config = dict(
    n_layer=9,
    d_model=1024,
    n_head=12,
    n_kv_head=12,
    head_dim=128,
    d_mlp=3392,
    vocab_size=8192,
    activation='swiglu',
    norm='layernorm',
    norm_place='pre',
    norm_eps=1e-05,
    positions='rope',
    rope_base=10000.0,
    rope_fraction=1.0,
    qk_norm=False,
    attn_scale=0.0884,
    bias='none',
    tie_embeddings=False,
    parallel_block=False,
    init='trunc',
    init_std_qkv=0.014,
    init_std_o=0.0114,
    init_std_up=0.014,
    init_std_down=0.0,
    optimizer='adamw',
    lr=0.000388,
    beta1=0.9,
    beta2=0.95,
    weight_decay=0.38,
    lr_head=0.00466,
    grad_clip=1.0,
    warmup_steps=561,
    schedule='wsd',
    decay_fraction=0.761,
    decay_shape='linear',
    final_lr_fraction=0.0,
    batch_tokens=[65536, 131072, 262144],
    seq_len=1024,
    doc_mask=False,
    train_tokens=944600000,
    steps=7009,
    dataset='wikipedia_en',
)
MLP neurons of a small language model. Each row is named by its layer, matrix (down: output weights) and neuron, and shows model dimensions 453-644. Each number is 500 + 50 x the weight over its row's rms, rounded and kept within 0 to 999. Numbers have three digits each. A neuron's up and down rows have the sign that makes its largest values positive.
A block is one neuron, or neurons of one layer that tend to fire together. Before each block is what it responds to, as a language model described it from the Wikipedia text at the highest values.

Location and birth prepositions
L3.down301:421496422472465643480496470516537429539627576450511481370487561460518586509445607418503462501543542501476483488415550439473525476413538521489459464464535502496464485581496533426508568504571560477494564478534450500523517511517469506484521423517393530440458468468517547505405486501504496490497469536372553476479458569452434462517513454424526544401510504458494436544518463474589497449514499515489422477441563496470434397497505453503499497497570403536547458524524497537574541467461473467529539568495514513394472447445469515477519585561483515443533543491561376579456459441514483516
L3.down398:513385492497479509572404421497522446491487482515570395489473503443526493549475485461514442503559428463556436534523513469444567490530532561577403460530517502535393624542597489501517500482545578518489571527508474500566373455520526492547602578452518545477476502566558572510510564467473446428544500552513510511414483553489472456581572504551509541553515523540571492543510441456458533457552448443493381482399530432532547538494438540499490541426513537489434443467453592558468432481534407563521524559475466503458478491506454546490507539552518589426485602466562495489489473465540480584
L3.down693:451505606529530466474566505484569475527515467525466416462524444550490526448548494507513533491538483496534450535538514398526512570545648587501571487510516498502524498475555489494469561490513459499458534500425466526522483542565521508461572618489496476561455495541451564532399520557419530553559453575576475458414498420488451441513476560491463495542479536497454483519427436461407542585550491515526493435505430471516519402508448597484539569577520615492454480532488518621371397635576554522400514533470501497579515580561494535459463446514493491534493433506422495609480517590551636577
L3.down970:535488555536558442589498544551477545533478573567482545572479539485599565523491574532535571450512553406431547495571506490506480494508468572505478473484491513676446541561472468439488569573591549490491501591606466456407483504519474456451508510514456558495479586517556497501563470388527463481556499547392498566494480594407483476568545435533531478489454513515470483502460467439551522539483441443495448488469553511567473520461498499491492613519491603559509526547519491473476532530518451504476423555469558597623514505524428485491434460529394454453491546409532493523499491490520440527

Abbreviation periods
L5.down1227:535584480555532517494519461541515518466477444455536493503408472508480534522512508474504455482430575540546599581583535490579480556544430485508471477507446475533534527531542412504501533485471537521566560492394556487481401514535498485489478602522568505465488442511581443482441402465499496445450527528620535493440393472423560543458487478401596557463513530463468448546452442551504560538594516459539500399504535478464536542517601566565467387471468582549530441503529476422569483540490465552517506473473557567506502460506467478601509523426488534538511417452460474579480488566449507543

Non-final abbreviation periods
L3.down256:522694413432508577504430486488543460407486469550520479514450562500591494536540511402594609515528509532528537502472459503538508390466524586550415515548525411508519465472602465454544443459427477452592491490460550493400502505506441574556581420459402529509485518469486525565502468510451502425578479491549463476533492508483467517499512448461531467543450527537498435548562542484443407569393516465495581492475469528471535477480514493576532400528556489486528545453511450427571487453521486535521556519441587503490497572613456483510503511488447588499526516442550455528501499493503509438
L3.down508:531760515459445564513448496501532478539526415463525548465409489463500500500426504504416578476598499505483497367568491444463486471471481490547414568525443599463462437532547497495538432451416545477597564544486530460473631475499521506511504495526492486496524539442483511502572477512483444470567538546581452450456498509527461481498534538408502527596427559513494430512483583491480461569466492454510420465494503599536571495490514513573472467576527606573555601552571445555525535517461527465494516428416457456428522545540509519378451489439453510459549541490557457454440450532576471468
L3.down1098:472999440453433602542491492471479422486433522493462544502456425483456425418464432455521533491476484406454467455549562487486500430493480569472534591536438529502493370511534460521507515506511480513477432511385537484455513495409540532432450481464487399483508491514495527474470527495528524472484501559604447544424565461455533550545483492443453537551507489528491417464551493507524464564526501502453512440438470497516581528501463512475462440534450547596517514508554513423570439523443458467483573464521568476614569466560474493487507538514478489497506553510431470542474420528552524444
L3.down1150:534999447387415501499496468462552482488446469506476516512535458504485447446489440422546490517538530522420523475510558454565477484520469572456453540492433472593469438510488437485430482502449469488510479485439577451371532458431460518435437497407479415466456480483486521500439530478522424513452579613607479589489526472449525543496532498471494494474486480541410464447512491428430493628538541516460542399503531529440626527470467461473530464515459597548481528471499503475581427529482437578547527404515470452538477528520438443455525588501464507507578601519498486563505420559490480512

Pre-verb slot predictor
L5.down2664:516242501419576504468466572565472397495506459559614472531482470549520453496494529536536430471472463457511430482484418557521506546419590493513519533552527494505536507534476514536607510499506485450558425429651501581571602499447458491524500466549529406535548414435510470413499461605455501534566455451500447602564546608529528500580482545479459557476385472476503504535430591471472494472472476490497472532549548511446505506441506452529519514536480543553497476479511574490483555582534566575458536473576473513602463488506417538586460532455512515448560517435485500488449420452571391546

Abbreviation periods
L6.down750:539554488530516512440495563489568526448512505435541398488473456531521431574577405484553481562603535485549471532559569485449490543438445537515505561536451582564480538486556524446402435504523546379506504461513600459554523545571524462528578478501527591471594432572551584543457458510520545390530488477543514448530495551461412456490537532520449541481556448545545452637429527512528503549568507459469443525520407482532508506545504494470453459516537562468506523534450471498565533475477451548454442514492519469422463533487453519457482565516356483592516543529487530472453596454518496510
L6.down1142:440533574495454479492567504511457500514492403558546467573506485458503550515434434530590438454615541456529402531535536431481536431545496559481487468532485396554516489534569486445531413456448594488528461483511510529460499407468392412470470546494461507422447541598480426526469487460480420397529559531516475504505433505479525502488490471531463470418467498440531521499455524462443505512616490450459424481580566518501596527584546527437571553580558606503518468503433466442579586561540482533596423465514487488497544536549515477509437580453434504529515492409473461516573479509562474579
L6.down1663:501641457490538539507473458497511460557467389499522473496530491501461460445457430530491510476488562413527448515553613493491515498597510519509453529530443425555548535553511509481589487463508478546521473476440500461449502509488435554496481558489486540535470431540557613532510539491487496431437558564472556556434452484381502525473529435440486420468483538499554528505405575530465514518473518539551558487457447576554550539544464589512576484490456590565512435528514450465632528402489438583514489552482551418470446546532461474511601427378530428505431483468466488461563533507502544558
L6.down3299:502580393569574442429490453506409481529429472428464503535649492558517532583436438479499524495525500520464479455435543504483525523499500528543498511625501503448437553459504500567570426522498485550446416478453630440437513517560563530428515499448497508483494518566474421568477447491506365494479545596541492479546565443355455425535511471429443462512482501543528536567537402440401541522435501445502491455464489505552533446639590491539450535452558584437529518450541469496482592513536539585484523541423529498438507477481476505556517563461393566480523458508429438428523507576459506470

Commercial chart performance
L5.down3282:465617524454530586443511478476448524489434442475531375515490605467469548386448611457503581562561472424488489477419490444539504516494564453512494564451511484484524495463477608477463435380480564488448466518478430549597533482426403527548474494426498495456572439481585498465516465570582506450501533486445553582489538528423549556428532534525500503547502510462522470466495553471559594579442484462512505463599508509444455523582563499410410413438382519469422539418571459510498494469452555486515595478537596461558494512501495415558610527560544539513474583512552492481437534473516496562

Place-name connectors
L6.down64:477358422524525460454484472495477498564535469586537479486530495503573525564582469456543509566445464416539561540518633574483512513534504514562537470488433452465499597467541633460553487475495477504469464535484430452511534573504501503560550589496477431492547479600498474555465500476502499459465411467520567536541535502480538533484437550447498421517499516529481571554470449537589521519530505526580454475469402566423572554556493574549441572460578548486559467419506425454479563491506449535565505439491513536563484383442519542453483429493454517471500492577504405498423579483498512477
L6.down1810:487477442593542490605500471460488473547553549489590431525497441466554508393481474538474434468470538512548489508458474479574568624506509473526460462511502366411416542507535515511453498480571481508441520511519459513511609517417550638525580469505507482522490506563474560442524561530517469481470400480550580565440544464456502411537494484503427591529558554478511452491502589552456570497531519446473547530494540604463526433477524517469491542460446557390557466580505455459550486514512488487515517543452521569453445543488458527505422475557616539434427444480557532512494495477562499513
L6.down3027:521637494432518530549523512496501512528552530405497496472473421440525476413452484531542477518459479563415535486514460460466464431427478495506522446522439460592512484532491546535488488499538417523451542581482457464579391462482467541474578554483464484436419522555516462432449413551479498592511466426428522529430470549411523521559498583494449504494475501459471577552577452521480561542593512538522541550391478474526542606499473600468398419421505491483493498487554517445406633513536538481444542493550396499489508586449440547561550554455539501449470417509571521493499587505466454523
L6.down3369:473438490537459538484564414480551564411461489429526542529464575473424472530421530583563574512480482495431497443567506492441359544454465422481468487470511590486532483451490617536469532433432472590396480445444559463463532473521579557506480453470540557507539555454537570519482545523579555557472552404498407496563619568536488511527518477402438554507543484537432551415491544470562578501510525560440552440514544528566545489508500457520422415501462470523537550475601401467533565490505527452520536466503554434618530485471437511575494499431586525506437436491502503450518511581550455485

Infinitive "to" before action
L6.down2156:452669423452543494540464514549533500489508531481536452553517484545534491453457523471541517460499411553590450485525416459446439462545640541423617464501510574465504484538460470505536441458588467536532432489567512531519514537520493461509556503510545526465577583492513453488496409634511554535521521530491411427416550498479507457477432479580470541446448467452395560598493542509485396499514480494512496495446553489465417499485462428583500479350519451519465547426564546424497524453564513439469497502507544532501503591543498449517453549491500494448493582454530460507459452545594480420
L6.down2183:440380472437530446544484604469576593481540472433513481577513459502510493432390548461481516532475496374527547463456416372541518419513459567513418501480476513470579448524492516500486541502521470534603625455495488560541422422406417616593595431628610485513517438507515437496495496495543516550415495431465520552482523540512519462549471604446513477451518542541515510524459476521466563517491429483487491453413535460439566456523462492572550516435409490576433492527527488577475421525506542473589400439490509499545453501576505435497518455431442542575419503473493507577555440613513530506
L6.down2333:474465476439484493551531507549549501473527520450462517534492388510431540508522481475451576488423546496499490496459435450496571494476467512475504538514610492576534491542402523478527469490500484566508504437551499548528495492489540486496447479459555375535403541584518444458431526501495565507459544469420429458572517504449374516466488477442540498413491607422484535510517535484520458450551540499453536476539362509502537530492560530546499551446474493522480431517497542557497487567632492492532454561413537536564482431543500496557543442403422503472612512476457482458390423538482462533
L6.down3292:516514482493437521568440491459487536454423505544497533563558558488440552556471460399452541548478439526556463494495451473496392459466552575511500431470548476535459535472493534590506467505490488517508547465575466544476551461514528570554594526547505427547586576463492565594550505531448488600455523478495395601450623582496521505416498506516481495444447517455489586570483495566515569436573528459550503513500453616540587509544533577501464594597463575544483518525452530506556548461520480548451464497419459417578522524501512529514509533355506476451507496463528610424508421535548448480